config.yaml
vocab_size: 512
positions: "learned"
parallel_block: false
init: "normal"
init_std_o: 0.00575
batch_tokens: 32768
MLP neurons of a small language model. Each row is named by its layer, matrix (down: output weights) and neuron, and shows model dimensions 128-255. Each number is 128 + 32 x the weight over its row's rms, rounded and kept within 0 to 255. Numbers have three digits each.
A block is one neuron, or neurons of one layer that tend to fire together. Before each block is what it responds to, as a language model described it from the Wikipedia text at the highest values.

Description: The token " a", either the article or the first piece of a word like account, additional, age, mostly after a preposition, verb or "the".
L6.down73:129197095169194128114116132142171110114093102162164148085198114142132137126156091125105111160146140125126127127106137134144170163105154133104135087160143181144165061101165146123155088127087176146148090154170110088064144115151185095142136092133165127141048121056140127155127046130099148082155061132145132154117077120099098174142086170146166105146136135103127090085086139168125133100158
L6.down93:123166168103147108066102124175123108060148165114138156107129127107043176140077106125103108095052156154151121191080130121136103151128149099152069196175167118120128090124151059110157069132129166123069131136144118126119173125152092128143174166120156143114112163089154131100108097097151165163139153139169086095078165177090108162221119109085117180149132154157110167071089102079071112106181
L6.down296:125122174144099165158183150149100085070167114135062106134130107189147074126133034149186136167124180176112094094118068175096139111087143130099134120064145159148189130196159119166125114127124120129168131100128165106122117131140090112124143162140096141098133082138118132198053135115092143116133121118087156155133158115158114136115129134129132165091148071119125130093121132125105115075140
L6.down354:104119139106070129195125163113056119143137118158113157109084132111096174157076092142166170146099074093162145154145056194138158088132070122197147132118092098093081144169148175089093103128136140144165117120121115138134036143183133122198180080168158171103143178092124122146159105118098093224122107136135102087183134155140121091112126142050073223106125130149093100134152138109052149091102
L6.down402:144158088123180138118165141081127130123099069133072141089061159134082147114132146102090130118152154081118135185097131109151128143132116086143141161148115108134116101079130100127152068088173084159141116133092097161142115165122146155160136144164122123146160081155072113092079088190137143177123087113126109141142085123101120112138127137091114205165120094125204086148108113123131099120134
L6.down471:150151098191116141168059154119152162086140127145078127211167051103111182131099091140066103089110139131214104197119119139054077099150118118169132131151139119132139174082172127172075077121089188067135151112146204085080116167153117159102214112177168101149094190112146127129100109112117121138154043141129187114133122133114110124142118123085100120152154131133130163152173105094140099083115
L6.down846:180203072114183149127149148145096168187162103121088137180115198104137099139091118120150153094156104067131132162120116079159118180134085147152122159065142136120147134118076138184108075104093107144118111113140155080193100051126073128134131135126164130134082178207107114123064096104149121180172068126176145151128080108075117112144089170121159103113148096076098073121132132168137104128079
L6.down899:134153118126117193154060199140089170094146135148155117142151119157116101165144105098148136113171146112168120148117106040135192111182144120092140133107069164166089105120124113143121139077137114138133127154163081095108099084155135122111111121135162165170158117165092179131164114170110163171164094122177132137102139137141081122069119114052121168121149171137141115135091141125144085132150

Description: Forms of be and have right after a sentence's subject, especially "be" in "has been", also is, are, were, had.
L2.down13:147084113132112133096061115143133084117147084150167073156112137139175173120164152122112146132123132082177127133073143108124147160137144091128104110138088116098106144162114108083122160148164190106125133141072139133154138077173154090185124135098137139174104119155082127165108099138110135109078118135137171095065137162144096110162154157172143097169110115115118147205174177134093132117089
L2.down255:111145118162064097135139085151139123115134091082096076120089125150144141080127042099119135166199187141125097098169133146120113159128174203146110095115086117116075134036068095112079125146161139160078083162108178137117130100113143122133119144155096159166131098117139162175192126118116184069185119138182076066105110153152143165133149078116101163134141176114100086119136131088089077121062
L2.down306:099125115123113157148124151075128115146125091165067146126139145123191091125124119106157133152152125137147146150111155075170123183184163093107076142166167126115114152113133131144140102185152106106083094089062146114161111140177171181144135128147080095114134123088127197097149179137217168191167131142162139108147119069123085088111134110133139162133175129166124067096157110118092144119064
L2.down389:110170150170099092178152147150108157168114150128113111115122167138101133108131100116094149093067084119140097105120155176108144139173087091132125160144132113147125185129125160087104141164164077124155167097051107165153155096143124078088159151130146150069051096129131109138086105143138152147154093189143176117124112103142171118175167144125054112151080123145116103076115147094144128064116
L2.down447:129148091175126156101118135128082107093104076111067137088079154137168105141101155111110169151195169125177121140107152106109089120164115099149082127120183111116117115118081128147122151115130046187109062130064109184174106160164084090175105087119134072120188168163094077096125121123156104145160122127128170067158114105143130113098155167175067150176132152048147094186135119165112150139092
L2.down761:099135118096107146128137121117097084131132100109191121135122087121097143120111088097164128128110143104131123135146146165119122185138136115146086136179141176123122167134172131096076139153086240099096162040144126142096119135120167173175018117163134150174074098134157143125091157115157156156132155103162143135145126161106152134195091077145115136177182076130087082152087145097070159109101
L2.down911:127141170130109082130095103106086159111119178122119093113076114133161154119224152076112129136129129113160110139200138096127091093142158104139197132125080126105135128111114121189128120175136066139147124119048154169113113122130138134111103175102097152130125188160090101182112199167158108116110139152138068136102104132110126131168139126145095122116164137132157089145199176160082130131101
L2.down959:121108156140098143144112131146113168069097155078147076088097159130082128155085098097169171123118115118122103183112107135136117155120110124148133142164096142115164121181235163105095146147092161136161197114165155136137103061120132069193166129125167082143141155114144134106136160087134112092102193122143140145121154144132105118146062131078179100139145151125127092113084156129122127100140

Description: A standalone "A"/"a" token that begins a longer word, split off in names and list entries, e.g. Angiosperms, Air Force, Award, appearances.
L3.down290:198134088148117133236147151167129094137076131102067157170140200164148088105162073055148143078143142138121113103157146168142135167116112140071185141092121117070132143111168104107126112094115100154145106156119122152132105070098152083154087139079147157165129113120086141127129096127179129153209121141126098157116169112132089019130174152071062153150161118125113100124136158151142081129164

Description: Second word pieces inside proper nouns and nationality adjectives, strongest on -ish in British and Spanish, also Indian, Aleppo, John.
L2.down173:143096111112086141123156151124117099103145111220120130145141116183118092197063141093185143093160151128092096154142177113088143068115128097138151145126128135111143142211132151157129097123126214098158151176085116091107166174132113091137180140137154127109163157121128093098093109087157174121107110117146108158146162180144116099096126137154135123170133149116101137142134174057109155100120
L2.down174:095189147097121099095100093143141144064176170095139149116141131171126142086159100106128119111135126122094120121156152147172128158104151144181157108162154113169131131173171133149111060146131156138082151119085155115160148164148140118099103071140120136134118111118159121108119179129068158160089146091197146167110122157118148092125144176127109174069106139129136138114175133098040149134116
L2.down307:103175104108098148127132096114195063139180143163161084093148100097164124145114126129139159074101078177089120116096184119107152106144101144144165177085142172111174137089119115079144163107150194190152095164061110156121200193180166091094179066104101128088093121165105159099122159117084126155120113097145151130114106202150066091172111101146115161155064179106116117122137131128132152150184
L2.down380:081178154126069167060164107089091144129125185154190100164101180134133126126127169090174108181125137149078119152132099154098106131149097151166143141104073084202161065074172095148101094130133131142118104094129089126085203128169136120070133094142147101125197113089107152151160158144144122146142174136113130121100113173141169074110113168140103148078149170113201141088169156147101087122097
L2.down532:168109109181118123162204120123113178052141138126084136141090150090161154096147082085128165159040105172147090123090086106146097178095084110166136106135131146109093105154118116148074095155089138133101107123134155102136099114075140154198126108147111152122135107089126079196122164094108146047082134109157123128179124134192128132129053118136114082114123131194178142110144149130149096126140
L2.down603:093124134106145095130126170127141139132108126183083073158178143122128080138059212153155109135125149129109082106108079086090108094147125144103140130152089164117093150177107093141123113224135124157139148162140088163118093112095156159147145068118114122163165132096174163169106112159132099106108130178085145178107085120109116136102092141154043189129152140116138108072128186166134172108207
L2.down890:148196151124154178134138117159088096129171132168125091159174100175168123149138146146137065132095098129153165146148123170129139197139135111143129155126120176162135059197134136139146177187113151085131177171117175103139177126110218081128118114085092084164094117037111165108093098107100139065102163150148100181119166146100133158118062141156100091152090158135166185113161133134137122128109
L2.down1008:189161123143096104110157104177136122125101033130092098137147224145147054118102106139139094168185168122122124221113200120149147136111172172156139133140178098108173081102149193155098134164162142194129160123094135111108106112140098116066117103158117135128121149132153125115117086116091118103116115150172100111077133125087124157148080098122173131159129097139225132141121097152115162100148

Description: Possessive endings and pronouns, mainly 's after names or nouns, plus his, its, whose, as in People's Party, Saruman's army, in his office.
L2.down126:116215191068129150128135148147053153134119071138127129133125126136119107077064108169127192115108117093131131147146115122102187091100136122095180133115198106146182111129107152118155167092099102130124086161117133130191114115107116102109141156147096111144149104149125136169106082121091135056121123131131129149081143103168131146109138114143146105168122099145068178136090152195127190113093
L2.down180:129162102123135157083126151123053120102155112114097125130129100183160008106072127114171138106166137131110113203123121155152185185145095105107143109083065126103153194182098148124121123135146136155078100146154170188092140157168131135107134163114085138137114103157151106101110163159112191058186135136148135106107147136134089168160088126156151155104184106093144118130133132135104103079151
L2.down320:110186108086165086110146140107101083137166116132114065118174136160152083106092092114105155131208117166111182168107107119123161127158104162114155155102118159117156104190114128095136102085211175097100098137128132185090090101161094075108165112145134147084195143177113116086093185139130118092141167103152111129150058107180104178147145102060120093122167133101109087050067127098124110126102
L2.down335:149188062108128139139193108138060099139169199152151046111177119140121076135140124117134231090165160125137115147173153138168126157097100098109113122096089117144127124078055153137173196127083097191138145104112133085141097100118070116119167146124164176133143109114155103113112091097110125166076117112135073142134151081146085128152086109147193144132141134112117138120136155171143156185124
L2.down337:151158136102097104117190081155110107083137104162154173115128112171118109100126108109086109136130119134129114125122116130101119113093165099094090050134142135109130131161135159129111116255205154155098110172135086111144152072145115150174123113150108113127129129151128105110126134112151152154158159115146138163066097136117058120145102106135133134127131097077117109171168139175067182129092
L2.down770:084096104148130084111112146158141087136156123157132084128176081165146128093149116109146171138127160151134129131136139086141111144117170137110119184150094114170130137120099150156166114115141194178108116146124123171093094091095189138088156136128165186177107091106130111179106057126160185073119174117038125151176097126128098101106228099143129141163160093154121109115099112062093111099099
L2.down939:143125114150158112104109150050126112069105081132128138154102102077162115128134122083088066143134145182061136107139084062178111129112127118128183126136090067116155162156154162124173136135132134096148127166090182129189153135133097151168193133126128138115153218169140146095096105123151113051077138106078068092099179132088091139176115083095127163064214066171163081179134106158200096170088
L2.down999:076055161102154094171129150095099140154140048151182191121100093131028125086147109127093169101130153141165110142144187120160107126122083115144111074137149095094148143113105143099173156120078113109088121133132115116115072213143151158085124103085144174089106172138056155114174127171143153109182153059131138128089189106117128117085151164189106100154134114101102150141135156123113133111069

Description: Final digit(s) of a year, or the last piece of a country or place name, after "in", "since" or "born", e.g. 195|2, 20|13, Ind|ia.
L6.down38:126095111199126101127101089104116186104186104138065100166128084123128119176109176150137155152190096109118133099112104150201117105132125175077060172186149087153132125151130098186139160073133133057161143116110066126114102152143105158094134164126070085149098087145144092131132121173138159141083151136083134104158180203080123133125167131095108119191175052084121102101099113215115145092168
L6.down110:123145081153091087090119108129143119088116138072111125096170088053130114121127146153098120119166133164061112100145086093093179091173121143132127097093125115116111150144119149174141140104085164092153134155126148118180088116169130129131120084107149084096163094045146102187154100100134069192111157139154180129156145173177185124081168151113086112133131120135127088159219162143115143146130
L6.down114:163137122157134143145119097163137088127120175084147089103126178201124126155105052111094110138139139114080084175142090099086141130227137092064082134111099074127064106150160144118145137191042107135105212132080167172208116148139098133117124089137189182138145179160149094080057124105093157130077163081170091075112126125128132154169149169157120142113170167128108102160181115154126123093145
L6.down168:160168075114150131086140101179121105120165096126145066072198143118093141197201140140114104153155205125138173088110137112167141123112181113133201107082079125128147108144100148119129138137093146072174156132100098121114116062096114114124112136118088127141186065069128185157163137080133174157083162109139108127107121142134117162149146084125104116111163082138207119162191122090143093132081
L6.down352:098133120141127105112124150049158148130072106151093229112134193111160177115112124090126115112057124102104111116135181112170068209174122157144141123142165089099118116134101114139143141167163106126158183144092153154140090081130165117076111127096075184140153156110136132144149117161132130114115171105165149049123094185109145168145082123125109141158078174124088144165176136095080146131151
L6.down375:156152126059125197146095124171128255098096180093129079184116119104079170066190112113150095131113104066152147142099168131087132126143113148092113136160152140071081144143143148128104074205144100089141164142112081105098148107121115146101092182114110117106104125173167139141113152125173106232140130095139102056123127126141139117143196129100142132184161087084108097112140112194127076150117
L6.down400:116126127184081118119159132117150144103134133152187125169166149123152153133144124101185101212123100161143170183117071120066150129162163124077132116119097182166090093095144121078092090212121066143135157104139057116152111151100116085112117100098170097110054098152137158129107141139110121182161125176124068176148133119120122195188148134152151177125170133124101150102159131180081124174193
L6.down418:159080150102139148143235108075174172142116150167142104191142149107141141089179093130102080137103146115142151150156140117129170101142141132127099168169086105143060118155148194109139061144140093110163136108172087165157110162119112135130164128175113085147123125091133133091151140074093133155124110041133090129070146164111093126154168130108112090138242098129146173142097107126119128133088

Description: The token " a", whether the article or the first piece of a word such as a|ddition, a|verage, a|uthentic, usually after a preposition, "the" or a comma.
L2.down159:165119092089138088117139154082135110129101089133088181186177107089150071107076094140144161143090138116178128146145171095157136161108124084143142168158135106054150135142135134149141155120126089095156089122137118168097081104164148142130090122121147049161121168126112122143097093136168107121138142130123129082093112177056112155171141143081122131122095076140095091143174068163123144079165
L2.down182:145165109112104154129186123139087127119109118091116153143122153157167077156112119091118151071149175091138164091124104133180090148137145104104147162078122132150118095110139063095159103150153134170144158185102112115099085145105162110153071099098132192148188129134132149139135104089139140177107141123138084126133143064130126145155136152094094197126125115144105113109085133190148059106106
L2.down246:141160135131143176117162109168086120096109086090099119103164090093118161059092111167160129106153193147170162155107160124112154137109136069102159148180136145136130085169155154167103116146147142098109113140143160105060097136117124119123113128080124173185187165155160114133112137120111085069194118085157103100106094144172145167048098124130105190150106110141148134160111075185098066187145
L2.down565:181152092109168130166212111108089129142153058132143136139163099120151151111097130140136117093105109143177160118096139149177130154127164126190137152144090092110121174230156160126130116084158137165109128088094083118101153125108126166117177147134131097161105121096113133127112116170172147095087127144123147157147084093120099152170160101098102155134142138144144100109191135139168155217161
L2.down593:151153142145149144159145134115087132106126104176140068162135121129096144063102147088097122070131168143106093173157168160120170114118202144110137125147173103146155116172120117096147100150106160167114198110150082133135127061082080112115110070086155179148117119066116236118104136140130113173163098061155111117070118134188160126112128096085118178193129198154116079193108091155155120145135
L2.down961:129132067144107158150135173128071092116173106093100075110133112171166077095132112102171149161100114113104120149142093165164142152110205141078115097123111085124094194105098133123073164143130096148044069153126156182154169118126110073131137083135058130142133123175127141177096121218125093117138156164195125091138076137147120070160103095135088119114118163159150149173186142111128111091125
L2.down966:142175200084140165088114110141162105125145189121097077091099178102154128127144062025121137104067113121104157157054110097165113088131128089167147210131094121133119150137149057086088139151115106136132160072066074110123163122167109128197097115133162187147110134142154153149113154161152176140139084129136144082138161107097076107159090192148168155095169083157081125090169088134113121155158
L2.down996:185063178076122139075123148168103111137135073118109166132141101079146142098084104124071206097085141106158122132068103146123114145100123104162082161098109108110170146102146121141132158187153109122078134112179133099170172132110106135113106110139176103112150114104165125133148123110171111151174174054116112111096138091133152114103150158108146119187132102108103103073190103137120105157188

Description: Final pieces of words that modify a following noun: possessive 's, the completion of its/their/his/most/main, and adjective endings like -ial, -ary, -al (presidential, literary).
L3.down78:139130113134140111100119157078140089166194071125138184138129137097152102128108118091128133171154133102160126181119076060111185099083151123104100124095119170153146072139142158097123157131062119131086102154074126149103113169153065184166165122244089215172102116145116135096119053118152116115100149122144123167111132149134088170127122139112146128140168115082129142143135135074147115121117

Description: Possessive markers before a noun: the 's clitic (Marcella's, the film's) and possessive pronouns his, their, her, often split as the+ir.
L6.down197:144145194127196082144116203103074168102121107088098137143077114132118173110140123123060124179108189092160143095095129162154167131109105129096127136145115111034111106101165149150054117114044139130081151156179086118148154188116138170129169101149132091140106159130115165106114144118187072129157094140159175148150138167113105144129130070119131159146170131169176113109168137089082129112102
L6.down444:210085109181131122104166178091092132164113124104170077081083122164111159133149153074161175122150140144170105182060167155129145144125139178170135135202133157138217122112132110162166122133103122120108132108130086148150140132114122147134111092153093152034117062109107143108130168151153073069125120113143126128129119133142113122067160097107131177100129133126125132090139126113111131148167
L6.down477:110118107142144117177117071137190145160114160125105104120110132111121112099133118178132125114080086145138133111152123143095075133155223150091149201136107113130105188148132122110074159153135096119204151093129160110073111109098117141135124139119085122052114169120158137098112091168095128084124098105142102141125125166135087168147086146153172135081147182132122068082163087115149133132164
L6.down486:157123165094145148200136138133159090169127166116143123097154032184116131125168088108126144140137140173129131102096081148124183084124079148103191150166124142132132125129150139134151114122144119179152057128105195151117089066146155119111120136215124132152154149093112148066141140154134130065110137117099078135101083131102123133143144125124134099095165143108177114189116093141157164160067
L6.down512:125077139120094149160152158118133112122155068142085121132146121085136146143167148115124162121133154145099152148165087160141159157025146147088128182133089109151080126133170178102224141201129061139095135119124119156172088138142186145135151161142041122112151132122113113078138140125169101109140120133187110113223146113156167161103133101109165107108138106123204125079095085087168125105159
L6.down760:098101100193153161113158069139128098050132074147089163136117121191154132150121088114122100162142123140065143118176120112146118143110161141114081091058149123076115135114096167131126177131164134114099181132099134096113123114108165125192120110076086098119119225097117107148170127161150099116173057145134144177103106118181139137099148119125140169191159135072091121149130146126092147158134
L6.down863:119126168143155083105148127115106119158091163139140098109089129160160157134100027135073108101137127199165180116112109118110110170060109162084115127119100187147078111144132118181060118197139144086204097104097148119135102147122116087154092105121106105100168130141113164106119165088055118097126127049158169157126163175164148119108120130120115117182129124136112090126139168122186138163146
L6.down941:153126112101127149143158110177152078117129082097189184123131158168129155127092161099108160138136145147056089154158128104142141094104172082112145075153086142123112128118111169120099158177178146123098092090096102121074070167143129136156180162055108089195187134118115143056181159116154175192152155111138125135120104088113112130138119129144135094122142167138153063108146096123077179130131

Description: Word-final pieces that finish a first name split into tokens, just before the surname, e.g. Jennif-er, Hen-ry, Geor-ge, Dr-. before a surname.
L6.down97:151130078126097108144150130149166119142137142128124114121206160133151069142109074178158038091071114105137099161181153101132129152119171168173083150101129051111126106167145110201135108114135187140171069102122077117124134151126140153105148127115114140094179132151101084167152201119106134129084074134104154171105143089095103144098086144168160139124183113167115113156137184147106126125183
L6.down134:154147147162117146068106135094116064109102128206113112138120120166192143134042117192153084114062144162115133054141110154089069150113162111098176143124137112139126158076113124125175104171080130145112159074111141099118132063126111168108158174110160082167159174183115119203160093144093116137143108185131114171125114096145132141134163103107151165133186118123163101140209082098131119136111
L6.down436:133113014144114114125164135112119183173173095137110056071126106111181106148155095113095098097119115128137162082125156198182164116112189101121146153063084114095133149158183105121180116127113128170115134116118120126060097143165174162128127134129089140181073183064145116145127211067069148090124126142069055095115127129194079176088140168135142111141141054189069133155166143117101156143137
L6.down574:101099133169114092075168132128169132114096122056119099134168119075072103100090089123133114115162167146117109129084161113124102128131130147145134144099116157126155124171123136122130184138118150178105125154130136122153135089092126094142106097176107145165153095131148112146153131150034133148129140161089121027091149159134157165160150102124131145118170111120148123150142090104166123171127
L6.down781:156152116101132132110123173110111147128148127136108167081112106158103148085114051120161112093215147119128140107173113174126159146061150152149110109133128049046130148163108108175127103156110093142090102072074109172059079156169146140093127119092125146161180105117124125106090165095151125162173145105177104160198131133178128120121154117085154065129107116127100110064090209103129153113190
L6.down822:094121159169096127067173120096105094108133132071087113123163130099076140134114083115106163154143182137106115107123193091083195151078126175098135142137084176149086116153117133098125124071093134134054135111120071134184131145144148113088100049106109145147120092113124110144118125076176181137139155079143132162134126172144129149185126114164089145146174088080135219090184106163101117110091
L6.down824:121142121171115105128159139113128108141138175134123110098156124118125141128102144095076107103142098131068118178155121089088132168161119117148142152132131074100162117123101128129099140125159046149093038102099098143148131118164151175184080148164147190129162107104169101178166142143128125097083106111174127167154117140107083138143112091138132131101158134187168080104176085102101140152115
L6.down992:134115072141101097063114124132107106147128112113148086095106126191094136113137075104150071130077075120085113070154179154150176111088082138118125094100116097068094183143119127168104135146127159165171111129139161133129077135137149132132177164171097142190171160149133074107125094182144067159154105107109119161147101086178135125163124179156078152054156128107134079153172129126101101143132

Description: The later digit pieces of four-digit years right after the century prefix 19 or 20, such as 20|16, 19|9|8, 20|2|3, usually in dated biographical prose or tables.
L2.down191:182074112126162139174137086162094163123209175127110163146062119124139137167134121090123134142116116040150144129178114126118119160121120081080101163098070132171119114176119159162166120191133061081117102112093099156205144154107168108152107089117091127153140139146111090141119092089159107077105132124168165128146144132079090156185171156085092142117131113078138106129145130075128077111141
L2.down197:117090104152093121117142144182079160122112159146115120120114099091179159205158120156096121131076061102107109144095196127066119102144120112151123177126120166155170141193143183102244118120143154143178137136083087092155166152068170105135130063127082108136119117079099122081107128074081125089116095148142143138144124155122131153165137138086134159154179173134169129106138143129088129093163
L2.down234:164102092149122086119148126161174184147131142146143135165132114103122148147144153136124126102174187064136157112130113139195149145150121141094109104058138119117139099081143148076166068198156139153130155131091176131137115103118070158122132083106127151168132142108085108126155114099117110085159112143169143154077117174102113072152162107097136156169104125134160125139085129078117194135109
L2.down478:125136134068108099207181134184151103118099110104056148065128153122102101139105109106122145115151107114185118029146104091108153086135117114060091147193123164104137167199114176118129103065120141129160100094169093144131124137153112126132119112115158095115124104137106147122143160151129096121168148078094150090095147113092166085142116084118117136150131127104161104134204149143179129103168
L2.down637:145068106118188083171153096211090188137087080154107136097124157153113102143098111161109141060142120199090113084143111098160089124152107074065108215107163112172121117173121121079175084132087109112169152136101088128097107100148157097059200118130173089117121119120112125125102133179142105153110124175156123106055130183121128098161121106094117162115130173163087077147179198159087124189087
L2.down676:138125155098112141127145140149117132147106130156157116070106110149150124108173131093073120167159117144138141105109187173153133119169149128104140080086112100163190133151097168122115105136176145190150202072140111088090127105089103091128088061125132191130121125125115147131145147125113093150098091145139158119137167122156090221134129168163080208164141168126156149103188151157110107117063
L2.down731:085169135128155156110147123149101163090170158129124137129118078091122102142094052135127122138138104181162146071113159119078150112059106113123120104146120106159126151143093233133133166217113139101171183061103129126172181150125136149129116094139129083141051123122169069147120127034117117185111123121135129114070155124120084107125133142125116162108142123139150137203169163121177140115136
L2.down927:139157105091155126127179163123133181099154102119112155087098147126116145129138085123102130119116048133117141117127129133125091148142115122125125118085084092097120125085090156107153094145134120122150164051145137024105179155176128110120102134041051083124112103121100107206140178152157197167137166059227165122098131124091161097176093151098155110180086116089118204121157170129134074131087

Description: Fires on the token that ends an auxiliary or verb right after a sentence's subject, chiefly "also" in "was also"; also was, are, has, would, to.
L3.down269:170155133135109181145175149113198150122075139138141041130139143069114134139178130116143116146126157113163122136144091084114075141123183142091144084181102168159109130147122166202143149135095105210190174157098119106154125076134139180130117088130083123136153127105107180104115120086103167110121141112159102115154068138049094154162135106123107131147115113142089049103176117151123121164122

Description: Main verbs right after a sentence's subject, mostly was and is (he was, Kashipur is), plus can, be, called.
L6.down101:150157159148135115095139205163052060161133170138177153175063101090152126073117118143144098167142171102138108167116086103094128108180138170085154158120120128120121173147100146080190136170118113151130086186061148166151164108151103143148121113134153118112150097151140161175103113087096165172167128156035131159208115053135140170138114155134146111097095146145098096166139156081149178107196
L6.down321:125120167124146124159190102145135111134108148047149147150164129115170109143100113081147075191141185148127115185136112099123132123112154111138161177117082160146140114106148139177174161140111095087079193143068132128128137156066107104138201075118109110174107136102162143077165145129152111161138155197117114103167097106097114134101066093164163147149107196134102076125091101114138173080147
L6.down504:136117108104177158172136073097135142174123150100119187172141084088138144142137172157115107179108112112128146093088192132117162101124214159128120178148089190102105180110146119089122161180127103098170078131106100151195089154148111122144110073191165116110062146118137146152131097150110078133154142108157101183171150149135144101128150107145107118110142113171175119100082066162085116115123
L6.down597:088124129118129079085123108128131099071135136119106144115106113134062097109108147129084093133105174121081129153145118120175191060176121171078133136119096161166087207211097121112126140077143157149145099168121119143163127219133185101157175095176147153137088103174173111124124073190122099117115140068111130142133070139138097140049138134162095144121073163123161134106134145137146129104146
L6.down675:139116116120141100114213074148100145126108155154034214174130147141168132192128123131116086163109172075069131118153104099075152112073134149143080169157043100134147136104098129124090153165134117145159166115112074133124175102070177126124088158124072147105086129108125167121116090128170080190138155160151103164060156132159105134087223194115046125131099127167155138102111135106127153094115
L6.down784:106160137109144163106111157181158165074125121111143105115132126169155058134098162093165126106147153118132116098167117094105097125141133116081167138163106091171139056078147089148147145178162176123165147041111139143159156099100122122156126115086140113146198172145099141215144124086126106088150168099131150125084182093130059105141113165129170143142131160156088075102139097156133167150108
L6.down990:125111116097115151138125151115125139111095090067068114175152135115150159121085114123123113121130137164076119131127150138133100118092108154165131105169078127136095103135120180131168169106125170148170094117170144097144135105086097176111101143161145217073129095143166126096162110075151141062116121135141157115143128124085101129099143160146113093142137167101086104098146162095116132160103
L6.down995:154146160130121161143092111144110120197171127122125105161146162136088102062123081126072102142182133100115104130149189167142104089128095098129102181062169080142158088141186173163149142140105146119161086153156137103118162157165154093144130067086095130105167157109120122104103167115150166106134110127067078215091144088140202133193133136149115111168145169191112085085124150184127159151151

Description: Word-piece tokens inside proper names, mostly first names and place names, often in lists or tables, such as Har-ry, Kar-im, Jonath-an, San D-im-as.
L3.down682:146157122122130143143181134163153169178079144153138129152087183138143111183092158104126133071079124118123148156113085099064039129131147052183157157180103161186126138151118190107116134250121135099166126136077098084137139073136154135158180114125136142098135121108108158143131122083176120137102109085164171148146118094114154155144144117114129123106118131104150126118160172110124104136107

Description: Final piece completing a split word or number, strongest on the s of decades like 1960s and 1700s, also 2013, spinner, activities.
L3.down915:173095136119159139119157126161127136133131156172125093155167094132124176135175067127093104219169103110163068121168111194165107103073150090101138158124095138174123169097130178084120129122099157113137194114113109163163196156128179114092104160166106116150157125073120150143115117160110166164138138070174084133087147184110151091130104124103083140156135123111151115137134112137172073110110